From a checkpoint of a small transformer trained on Wikipedia.
Training: a variant of Muon for these matrices, 10196 steps.
MLP neurons of a small language model. Each row is named by its layer, matrix (gate and up: input weights) and neuron, and shows model dimensions 128-255. Each number is 128 + 24 x the weight over its row's rms, rounded and kept within 0 to 255. Numbers have three digits each. A neuron's up and down rows have the sign that makes its largest values positive.
A block is one neuron, or neurons of one layer that tend to fire together. After each block is what it responds to, as a language model described it from the Wikipedia text at the highest values.

L2.gate589:110127128135169139111139131137129109104100170146101091108116113092105088163128129159120138072115089120094133138113119147086105131116149134128141157104138110119112133124148091083129076131132109144120156104138155130107129126127146126127154140126143115090145100121118129161143115170162127133133120111134134135102126154117116080150107066115107104097086097136116092112144155148148127129113
L2.up589:111128138121140127141099136120176113097141141115125126145125084121133122123154133135129156115151147091173098129152150121078131085145137110160135114141140116127152135098088139128143107142137099131127099086128128122119130099126133127104164110125076089150102155132121122158088104126132145125148113145124138112083127119147155104146111097138135142181162117089066115157093148132097147125110
L2.gate1100:147112096104148130167135166127142144120150105105152138134087097136118104123150124140139156136118127102123101121172159104150125114160138121097144151159154137108140116149067182127102153118138151177141118133109178136135138126164125143167100103149158083107093112111186099154137104059122097133123118123150104138097132149150136128129154126102097146157115183142131166088110129141134130140102
L2.up1100:127112146116120127117101127094092136099139146117152151126154103157150188113166108130137118159115097166089113163166112117140096143150102140120122139133158148080106118112096129106111130151143151136137129102191100137131116151137129156119115103122103132125146106138110094123140119057087150152138102121132080160106124104147167160139129143104114178107115188095181120125147115134137085141097
L2.gate1190:112104157105117112123169132091116188103094085121152149117110097121122158108154180097128111094107171116125157090072141087143125136118105107152164111097149124118123147141132137112151100150088122138094124163134127145155165144093146100144104118109163141113169091125116127164110091130180101129104116144133155162100125159123136114122112105099112090137118153127139134135136142156111112138076
L2.up1190:112090142122118132135149114144123164119161077104060072123090131139114119080170111117069115113146142092118169089124128125095132103158089125170176132129142118126117136132117124124148087144121144109080127095129170131178108115128136134124153094131117164115156098126160105128140128134153137155152121163150122126109142129148135124122122118116135133112133160163142157110143176108138106125113
L2.gate1293:133121110137108107151131138106133143150124135112169112096124102121091106132152154119118111122109147123105140144146123099092141157157115116135132180128154116082114114129151095120112133131075111161105123112093118120111119118140144100132127150112089111166111110108135159132077111104195123168141125152165077142111157152139120129065116190098159114163121174089121111162139114131125119150128
L2.up1293:092140092109110113125134144153117128115157126130104106170138149124107122134190130113146121149118117125135095160123108101170111105122131069155142124098144109161134083129118144137172128145100140118123156103095139138112126132125200093126138114125125129186137131065138109129143153140149119122136141152147139117123171155124136090132136071129111149136116114148158135139100147107102154109153
Spain/Spanish word endings

L5.gate364:170137148161107112080112114109100100126133128109136141143139145140120139172149144138123109145125103147121106157111105087144143134145148171130138095156135132114159098130125124111132065145140093149129123149113111154157113170129074106138150143126145113115145130101184106129055131109128135112091144094100176107127182133168135132095117107141141126148131118070125136138100120141158137121102
L5.up364:179137124134106129088126126108090098151120123138142117133129166115136141143138141153082117128122121150128118132130118109112149119119138153150117076148104122091142106126143120126136078139141124176085137157140103160178109136140129133108159143132121121103135135101176118110049124109138139124113146098114178126154152123144163126108136114142145120147120128045149127117110105161165141111103
Sentence and paragraph ends

L2.gate146:130124174101139116142150134113131127145099105122132128081128126066108088146152127133106101139074120134120149123069099093083148162086117128157095142152122146140112139125107112158096128162121113117160118165141112112143140079150105130139174126127143099119093140084148162131083121123144159162123149110118120136105133140134124093114098138132080097149164106114145133128174134184158107122090
L2.up146:078153148135123121106145137151128121124148134083138137105139133085108106120105129164098150119091089137195097141078126137112123133128144151155143094126138116136160155120152118127167147084069121137115110144121144162163098095153155165151160133186141161103141130133174082142042116128149095104146133126099127090104120129132121115143110068139130155157120150124153093121116150150171092123110
L2.gate201:170099109161117108109130137115103114147150131137132154123152136112127106158145131126095130128106146103152167126129107093113127134128152159161134140154147169125162112102116109152160137132161134137142109153081112159134148128141150119099134126153127136122164143092138155125043084117148130147142125097122104169137107128113116105113136161148138095124145121071116129107129140142109125092127
L2.up201:157133144117131143110115118142125118097129112130101143148105148132111139150120121149133138144113161158139132149097142133110160111140133119126119135173136149116079098097145133105108071098123133186141139116134107155197137078145157097127118153140119156121134127121129120137113135148120110140148158094136073103121163130129105148114109133111136126142190099132141109080144093145183152074093
L2.gate957:175119099131109142131147159125133136119156125122121148116141177140124161132136137122129127135140079089172104125124111102116157131134121131185090116134116126120128128123111185106146128130187138085113148128108103141127139125119099083112133143135105109132124173152102120146087117170135159137132125165104162127171121127146123135103139145089110150119143123150099088114104116182134089164121
L2.up957:160114105130138132103117144121139097157186139137123132118137164090145167079119145108119142124144126102174132111138107089124178133122132155168133094151116166129153149134112113150124111113126131145111119130111135122164096129122119083130152144154108122118173138107165098159090137115123168139155129148140168110139178117162123132148093162081146145192176146130112101135144126123179110127113
L2.gate1456:097151147149124086148097162111136155124107114147094105108125106137116122123143180120200113145120094154132134133097099087134139145123152136180135086164155143109101136115102128133057109133156092149117113120095114152127110121142103120110117120170130167140130090118156134124168137136134142180140157121140168144156102126134147141097150126114108127166175114100162115131121110181117113115119
L2.up1456:119110112146143150133140158119102150129112137107096110117119131114068100131151152099131087119140099165108144083143127121140126082094123146148152066123123174136089150114141107097100160116126084172110157136127084147121133117124122122146139147211104163148143117142158155157122148099122157158139153152120093114126089119155113090132111126076153173175122136117175120143130134123099131125107
Sentence-ending punctuation

L4.gate72:151158115138134136119159106130116131157118129101143139145159108130156163104126121106145139119131136111071122150107112135097128122140133152133137124137173128123106102162136105111120074140123143134113121115118089096136137125104136152115154138106093071175126109105119136168142130127114094121146104176155143141108112140155114097099154088166158093109147095107149185134103144129116120142122
L4.up72:169124118142097114167094126114070138163139101111114123102109142114144120163098132095085110140140093116151118128132169107121114146135141116170155136079122129133112155113154144124106115130111120094117115133151123113124070126109127163173169128137136114157123116162132112105086130125142138108120131159134132118118121157127168122133144133103122145141128165111111163128120159102119116083111
L4.gate174:120149096108163067104136118136118145142149119125076123156096091110122118122121132143120150140155129163130124146141093151105159183156164101161069118108128135148121102112112170132153088165072127142092100159174100115135164136139097127112133119171130124132154138141121135171154125156126139102082115158133131101126101117164135139119158126121122106096181099146117130155157102111135114135163
L4.up174:088078107131109137122115098110128141150134093097098172139123072148147128116152126120120161158137082127153132139128138099151112149138158150133112144078107128128163138105130108127091155149132128174128104123104126115170143131101133129131118112126130133167108122119100093131113128142157173112145089116119131138170177112156140130085146118149127165078109153144103106104092130138139127121133
L4.gate493:102100135122115120136093125165126161089098144137124060134138125105136103144115120148110094135163133114105137142134108133098141116140134160159124117162134127138152099084116172147171157164131144118117122128119129130136124165123112151130116118120137123120133150105143058135141159086126138135112139127075099131131154141132141137143127146110122106113110140104116115166121171141096136128151
L4.up493:128101108136091086096128139108143069135098128175111132098079124097137176140061139122146106134125111156180163135127127103144134165129137131120118156121122101120159121098115136115087131118102134132132126118161110143144138103119144141105151115114149150111140120111125133154128145108089147128128125089151124125125156077177115134114148100131126120155099133152177130127117134126152135119158
L4.gate625:187125141109133148121093095166102099124109148106064144149108133142100050124079184157138078087106097115102125133119125106123141160112141103127149059146159191122095144131136113081118122147165159139151129178159099172160160156113105136067101159165140129127140136139143094099098139098157130107129143144112153096158164138143107161103135135136154205103143096141069131144149119165157119134120
L4.up625:148099150136108100111119098116118125132128083114099091157108167148116100117081096117115122074104105123114167130098084148111096144150090127123152102165137148078102139072111135122131105142110157141154095165135115151166137151096141165122103153136133117090149127145173116117109116083148103123080153144089104132153131181120089169096105118119130170122160107103123143073097133125129151093122
L4.gate653:140137155149133118151099115109119108121126153111105128143110131104090130137142151128098137173094130108121141191112118119095104154078136115089129121097101161103137087157149135212126166122101145164125104137112134077148146121106121144142147124138108108145095140130143154125140136187120113120099125118131133108178126131137151090191125124093109138119134139083126100115111100106144165122135
L4.up653:133092134107105146150146158116129113120105135143135093101112160083153139171127068106073094140152151095123149191172115137132093133138122124132134177117098136149097087141146131163138139111138117123109171141177112147156155136136149131112136120097098122119115108145152110139117139150108131138162132142171148121130120120129085107161136160118116115133117122089123125099120106123139144153126
L4.gate662:098129177164121105108111133111133131135149131103150109120110115104144156122122136133174124116115122120114127136167121152146119109144170113141120119143098160119117115109123122149122193167141107137140135136140123116111185121118130136130132142139130110160154162124110131126112140147148155085112110125101137124098119134135141149082169133137108172120153124143122061147146128125076154078149
L4.up662:142161194148126085139128158115133133119093113124118127135102121104134066126148105129132117141097130141168129156147117125149138112106143150137112111102113147154118101131129106124132164192143131116130135160133148115116155162167117076144170136114144127156122105107131115129104090121139133147123120142139110105142154129109134150111101215100129111139139131167139086120147132152146147162158
L4.gate808:108146123112147115165122129154129131094120146111133143117095123185130127145136111157153134105111098147143125135125130133154098128125160116111090123140127160119147118142119067135181085121100102137099114136145100177156151102140143161112134102094153076132143100133097144099067116149132119131116181142107134077141170142131100151132140168151167126085138103079111115106105119182108070121150
L4.up808:148124129128114130091141111143143068151143120178134122127134186117121138196160146220092113114106078127094094141128122098147133196109149101159118145142161136144135090138152120144128120123117157140169138188151147158114147146128111147115157179119124100152132124162129124143100144117160101156154090133113122136127134164154132108143093133107162150118107158085083102111085130136132151117136
L4.gate858:137133161109127116134126127080115112139123082105154124160093130116120148159144133131080144115118088158117127169127111127129101118155124170143107145140133147095121126134152099169156085144145156174088138161120117142163127132146099136132117136133118175114161104113140133107077118090175125103102134103124119112134130146134119129115135138156153105119111167031108115114101137121147143114105
L4.up858:116150142126111130095123101126117118144118128130172142133114143126144123160122163124134135125138116132135122145125152127103114137130174176149086108155142098112154120139146084139118094125128100164124143136122131150142095150130092110109176133126158105147144167118141086084080143111169122097125166122141113104140127151147155093147113150142167125131090125102089072115125113163126146160100
L4.gate1084:129144147125116092146137103080116110110099123137109144084117150149146094172142140147155134135146088149114119139149122141116119136107108140138122148129131126112094099157119096152131118149124123150146107193148157133147120167158072115105164131096127157163118132135127117141124106177098130085168180132125134115128126154117125149142114149106142119104131167125111096130115095177091131149117
L4.up1084:146110124085115145119137131139125153126107140119153128096137168165113148135135139106104140118144093115083120130122180148154151104090141137157121093126082111102115119126108087112129159151107113166137123178128140144134135162109121149104140081102104147173152128114134129117117122161111117083149151111124168106122154124156123088098118099125126110149102124106114082143108093162128142121101
L4.gate1161:102117146137114110128087125108142122151200154114132147118093148078099130103110139132099091121135133113105100150083123133082109135120117108122163108136133135136120136156154129134136113126146124144129139134145119121140155191082113116140154133100142122124131097099128157137108118114121168094109177098119137139122116137103119161108128118133175134149138106118092126135064152145158075162131
L4.up1161:136104153148097096119111171159120129143132123125154116117154146121146183146119139121108075123126097138068091110120122095126115142157126127133164113138123220134113114133169146158155106117128137151110151155128105129153149141126116105137161119145145139106135128122126120140135141147105111146136187106112101108119137155146129106137087144119171123139158139118119102150141149156143134102088
L4.gate1292:118153082110175122167128114155090106127110152173090159173164139107089103115152129100120084131114096096128125171196148126119125128120141118164205107119104112162128125141151114111121090136114144143148087165122113153139138169150151171136120149109111129150118144149109081125119123084144147145128109123179106094119107136116116128094147150164122140081144158143133136104067136114133147106208
L4.up1292:075132138091165067129110076081156128171105147132169116121083122112123118135126137106132137143115107077134083115109149157144157101117121186143105078114126134110106131110159087104142111143097112129111153135115129134110127148125120081136123128082173087155146149160133103129119117146131129169115099088091140168128117084078139149150150137092072115114130108118159129111138109139134140105136
L4.gate1332:138176154143151126127131112109181142119085149113136148117166123113143155137142120156115093120112101135096121136137126121144144193091148124113127107133161141164137130138148094158170105126137104138141133134142146137136099125148131110145113126158151098140091094125117113125100170100170109145120178183118146160107105129157146119115121125128138140137130114107120108147143116120141105148130
L4.up1332:175118137136169142142088158149135148122122081141087112109137104110095052189120128109119129098075111163147150130131152123127124165121092112087132124112154119145123143146104139126153106126139132103195111150112097187177099138099141158127132135130122098133156136149122105104096145109147154140137116084140117094157098130115117106111083127105173113118121111091099113145159142108130122089134
L4.gate1479:136124130105145126135155153114098134127156160129141116118118092117129135163116165105145137099129102122107162141127126163124143141089160126113114124144120143165087091139149117124116152139099131189121120108086068132100121109126100083116125093135121104148158142129121144150090136104120149098130091152096171147133144177119131141142141147097178110178147149126173113142068145143130169152152
L4.up1479:144103112114143106110160119091099121140155122152135104132127090107118152153171134140129091167138108090133112135111111145092141153148166096153102131157129093133158064113129127132160155090129106174114108158156104140133117131167082126164111118084148075163119148144107192107103151098114105167138115100111157152174133120121124126143120097128175123150148107112147157117108138118121158178152
L4.gate1502:119127141129142123148118135123114132166147137114160117165163091138127146125146153130127158149099133134128153183113061103098134107151114169136123128120112113119135112121104121100141141156128135168148077120109074156094160112114139141094144174097148095133154071125215143113111154073121162141151151087121096070144183124094134096117125126166180120129136113023135139128134111161139103149121
L4.up1502:109131145129115139114137124121137102148167122130112100127107141116112114159164113139110147108122142128110140157152109136116113137106161174136141131134112117162111121155130103115153127140169123158106187134100103125184140151115106103083121137125146079114186143139143112102139157147117125095108160115097138122160142133132125128092101124096113134126135127092057111119092130157069119155130
L4.gate1515:139173155114108133153117124127157119106145118179126115104148152154125066124100139099134143109156122163129112132119143140119096137147123109126116072111116097090111105108132122162147162132158126171172128121140146103094104107123153115190147118092173128150142106110097133136079090136107136117139148147163129112101125091133136129128138140153111080118111141116103146114140161141136106142135
L4.up1515:146116121104140103098102113158133159144105096155118177140139124134134117151142087107093178105158109132145102118136151147134145117117158081130158161137099146111099103137096166141109155142147173140142136168123142111139142115105151171136137135133129117148122149087129139118143083138118142123143157128135197158142136093141117138134105134103157196126105089126146129142096161076151131140176
L4.gate1534:123123114160160117141163135102094114135103131122128152131099128161157130137142087157145111142134164109120131113147136140131077127149085109126117162118104147129116153112175136066084107139095120129096102117114127150131129139141092138109079077154142123183136121153127080136162138110108120127080104128118114110139176131142151112137073108155133113112126109103129131128094125112130110148143
L4.up1534:125098139140126081122131126108107149147122129124162127121146123147147123097128114131176155065120086135128100120122155096161147112116127148129076127129112117135133117123107106111119118145109123169140143163139121078132140159162135129072157100157125129141104078126106078131127146105116130107084090159121149116137156107143079152134183131117101103134107153110147113112137117109131156100123
Paragraph breaks, plus ex-c

L4.gate151:113114147118123125124116129106134193126139155106135137127116102148136119115081160131089108136184101124109148131125117081113126100113146102142160174129103109075135141100154149132112095173084099126119174125103103133161151153149142158096150141138115133103137068133138131111141129116108124120129109129156145146132117080105101172132161148120120154083148178140145127153161116116119122144121
L4.up151:128131134150121138148134142145161154126100141165126123109199131155091163134142126153090129126130091110115127106099136084117111111162080136084139124134091083140098165126100158070114112164143131131117132145165144148121074130128097131155150139142129127095172145191148105154151096116139121104134177159099151126128108137149130156085125161117103159128110126112122165149141118138135132117097
L4.gate173:133132150158130160128161146120150168107151137083161144127050115138113120124140157140127099112118101088151143130132101161147142104130106178106175122154147114109148124128115143157099108147139163158076112114112134149172165157134093118129151144129131119086096079125149114128127147111128120099120147121130157148101142161129123132076134099112101085114109164129182047120169153132141153154118
L4.up173:116112141106106153135139141115122128115131110089101116075108155128136137110052144138104093116133122149082131102112138124151131120098119101100183157147128104107146144131118134125117131093132086180104114132088138158136127130130114155151125162122112131140160095139114096098116094167145096098112159113103128148156169199130157094084106077154142139152092132103111170139099119120132134141098
L4.gate226:110085137141133114083136143108095117127128121136170114113170094149121107139147139151128132133142158141176133147073088099154157108119106144128130104106131100098136139155138169129093120131105135160110141130106117178106103114135119123115165128118149162169147134138148113119111128105151141105135085153179094123152124121118133108161136130151141141120110136084150091130105173118117143112128
L4.up226:157143119139115139125155124093062123122126125084137112134113112145162136095119074177151094090133103108139175134106116141127161125137166149167104120151119133161127144130105137122113142182125175099146082140122082135128109165112109172127113117099116147149132107153118139145141128093129168164131163091184128087158106131163161117125125090128129118094103108094144138153097118137120120120134
L4.gate258:083178136173117139144076112098130176132149109143099144108116138135148114118091138158170116129143099185121145141102132132099147098124098124098138164177150099108167112142140091118125114141134125112137186149107123169109113183137162132109128096116155155126105077076131134165132137145138133125148133164102152181130132166135116146141126075132166168117099097099116162141120135105155067162112
L4.up258:095133158127163123129084111114109145098152121132118140108130141131164085117119167149109142103156116171135124138108136121114113133166115126131132161124152164105079095131125135131090090099137137132134130143089141164142090144098155102149096075125155144130179124086081124131153083135102138148132112104110123106100129091142131141072131169160136111114115111151171145142156133129145156087129
L4.gate315:110160146125126121150115111132170129112103144166108079158136119126129116105109128118142126121131154119108157116138119134166108133115115134135122132098099118083120138156111130156171132130107064165111112100116128162093096132109122104105129078144092097159115129155144169148128064167157175123143147146155148124112100130089101130128110115174093146097138139047130134145164137098138141096113
L4.up315:122106163103148137119151111132146128122098135095136165129076106122126110110162089118160117152117096099152124113096173152129124111148123114155157140145124160127116139170132120153127118100130119121134115071102192058121080116152151074087161137149102096134166109144109138135136128143102154123142130093053167169134131141105133152134130119154091131135105157098166120132125124096089149137113
L4.gate413:110113140134149130161127103112039103155093100162106133117169159124103094133131124114152160142105122081121080134108126077143137112121098094143114102121143156119114151099064135176152131124126092122082120166117121125148122104082159101131135131146159106144146107126108136140134121169112146149112091122097120094123098127135133114119128157120122096082139169110126116147118088173117109161128
L4.up413:136112116134148084079123125118078146132123126140159138114172170107131104102122104168120150152117147097103117140152149160123098113117096118136129163162113138148188148144147124110096104104113121084134140117135094080123114130158160085123112111149126108137148097142100119119114127125133138119112124169132120149116139171149126107133125114160159159101122144167141156129107131203141105132121
L4.gate436:144136125184144165135165140134095134111124113138101132105111115136120160125191124140138125075131137147139136138121102122117141094139102141140096102105145122141119139157112093113127113123107189144116101125161097155104106152140124106155157089121142075129141169134115115161094109122105127110120129115181148079089086132116121141151139180149120136166094107121119115085103120139115157129098
L4.up436:090167141122131114072139106144113156106127177084115123080106099120104134125132125127110117147163140144113155130102091146122130119139103166119154123137134198148110129149086154136151150146174094105110155154103107129129119139115146126125134133067133127089102118171113145108126113132136131138132168132110123137122105107153108148141120115131159103112150109139103130126128148125185139117088
L4.gate470:136110130146148167107095135134178115106142122138114091124136123122119118164082154107129138158145179165124172136118141127123103172103067119176127120086163130103162129169102132120146121170185074165128122132082098100134120102153111095155111112137172105092089098133141123124153136149135110098137138139093177163097160166169097154111122113124141152143092142140133135124141141174183103118098
L4.up470:121161145150119134129113125147138109121138133146137070133131147124138180146129085095113131103139114174118073103123123131112093125158060160106132119121137104093187098132123153148125107128122112105129153132177150102125121140117079116132137092099155117139122121101096113124143116148127186147110105115084138157112108096093118145125084118144155139133108132095122134146159101129091157129103
L4.gate568:147129173104162100145107112137148122098115123118157129140108145120136085100102108109133155097093125150136118148101149117131141129076102124133081136166092174093126134133172146158131098113095131147140085114128127123130175142178112089101131093109159129150132133123164118166115130125101131145152112087117159135158112114151131111116176084153117157147157146135120119156137106092143123147163
L4.up568:127134163148117143085143136103098086117138099121113118141110090151068149141127108112121127170129149140143148137109083125107137112142120117097141128156120109106133139148156170126090118114167151136132110164130147098152137099154155109095124158111162121118097140092119125170115107140136160122095145146130109168099087121161158143107153145134160109161083139153114117139122171152117107126174
L4.gate657:146175117090130147129128176159143125147139089142096108128126148118088143163136102119126113142147145079121135098143107136125132118104131128124135126148080112102067109102133155157176101088144095092130104106099108092124099185113145142112118076093159155146139123152101099180137127121132117063105110139126133134112160125122134124207107133111138093146056150103142171134140127082116152156102
L4.up657:155136139104123137129129167113152095178190118103128119143142160102116159127160126115133115091115140141127141149108084132134159115104136141122144176069086098064095119135097118123165096095122106126124135153124115116110130111122155117114141115077147140089096148109151075162099175097175134098133146163108126104130181164140133121100126104131124142101142128128109122076108131126140150171130
L4.gate827:100149151170154129078144115144119129156124134100096145141104110102108163122141084109123123119108109128113106110148105111132087145149063124134142136121127156096128129141106125130149154117155121146144136116125109098139111149146122063128099097111120103125083131118150119159121116098149097127104124121127106098123153106113150115122140122145134159172101118197107161107088165111110116101131
L4.up827:143121111129162085103161131111138144112138135128161116164114120107089105120131135150123166155139077133086134097106123119111125130120147124183130071147110141125146130124140134095140138118095127153124140134148116100131102105127126116124144162131125097093142169133148142106093122126155132142090083171099166130109131134139147127130087129124162142107148159145095103102088098155118095132136
L4.gate835:119119137139094133108145099076124114108160129109131126124142120128117143076145144101104104134106124155153162128134143166155101116135128096134134115131128119126102163151159137093146109182077119101106120153139116120084130124109118097124089139159154138164138145120090141130121099143200127160135054100077163114117125117110177154112151094115173126088092109115152127146157144118092109180103
L4.up835:100116110124126112126184108133087125123122144131155158134130112118157141138132129148115111135148096080107114125134147104096103144113115112115136137121141106138113106118120136111128095125137117159115126121092172112154135141112173143127138130110166131113166109128099138122135178149128150135100165129107104132188121148180106129159089110143104126104127142106126136129095140158147107137149
L4.gate928:113169132148123134151146084151140126170132138129128117106109121127144129119114126128115158112116133135111130115117145112134139139108123139141112110127120174129125125091123160121160141141099138104141090160119172102161136154132141140129105129112179138126148125112126076129110175108164101124137130102101104124094128142107138151111100100139142118104121165098155145100163179130116111136090
L4.up928:135138122128097148140147102126139129099160139081147137114147138130152101125124149128164103117097096089166110145144122117092107138168153108115106117105099135120161135111150139067162103160123087083108126123129136133153130185124101092125164094129133132115109094128134075128084165156146161131095128116123138164085124116111124133122136124175123146120150138129151104112120185173142091162121
L4.gate1079:146121123131131129114165121165114160176161125120118093180147112110184162136106138124158127120163120128115162117151117098088143121102086120156137130109156144155142127136105157144163170125091131114125170129147133133145081179136111143105163153135105118124142111127140147114110123137149123089137104155086104098150135130123098121159100110147110168109085095109096152119155118144119138124145
L4.up1079:107143136174095136126132090120123120117095141127159125136113176142136162091101117097124093151123114098133093141095121169098136108146097139142125121149116123113141139117117141090165118107153146135134154114114127146120113106153112137134157107118087158138110148120146143096153143139125152114121093126090132118107124146135138138122116094140148136151132096132149135134173092125101154103158
L4.gate1169:147141151134136144102180114132118143114135132160130131160122118088157119106123066172105127119121153140135117107105118133102102122092141095134131124128160153130108107153142161115151148148152122085095123174142155128064119162154125173139139120069161159131136117120173078168107143143123114097122144169110116125110113142070131186124146106147131087057145154137124111121104164141099141129125
L4.up1169:095142099115139094136091103082123133121114148124094137147118182146110155176106155127123137137166128138113114114107130111134152147110088113095128124134143130117131105129144152131137141116154152144154124128145150120160133099126121112122097139192144117100163112135127148122135077139130128098124121098129098133103113107148145125120129138142114151178103153160151142119148126111116120155108
L4.gate1184:153106092132151158071115103125104131119133099176090123083093100156156139137176091113121120125109086116140116105142108126125107134121103133139137117104131119116115115136159137111091116129154130125124144087082163089097106117136118089083164156081121160142129127133131090139114095113130129125106142113122127148114122120139157131100115120146119167135140144162121141135145146149139153107114
L4.up1184:124147113147139119109136115121150159104129104164171157103109099155116159101129129162149130115076169113118151145115131117069129138122087125120135137118131149113150120098121099135103106182101134155130091115116149158168155123131120150173132152121140130165106106096152141115143141152133127154176057125150135126114160096138142132126127110117149143135092142078114113109103122147136108105135
Place-name endings

L5.gate354:114141174141120134143138119123096087088132129101142141125123139115123121157141102078105111122109168160114118122115117105130191095097091112116135173147111147117128120115111112124135138114142120127155091120078136157096152164133113118107100141086151128111135128112129173135159120160167185153110108127189166161124105168161125119107075111167158116193136161116121107159108147174122160158084
L5.up354:113139168163145135123162093101129145133146160132087137113094102140104117131148092140138126162183108122122132124134125119120153126114107127115158123117109138063102173121122123137118121097139163143125121145101103117137110194153143117082097116081163122113121170122102107100137158152160163136106170100100148124115103125133148142175093189129122121101133130120133122106109175154128146108119
Place-name endings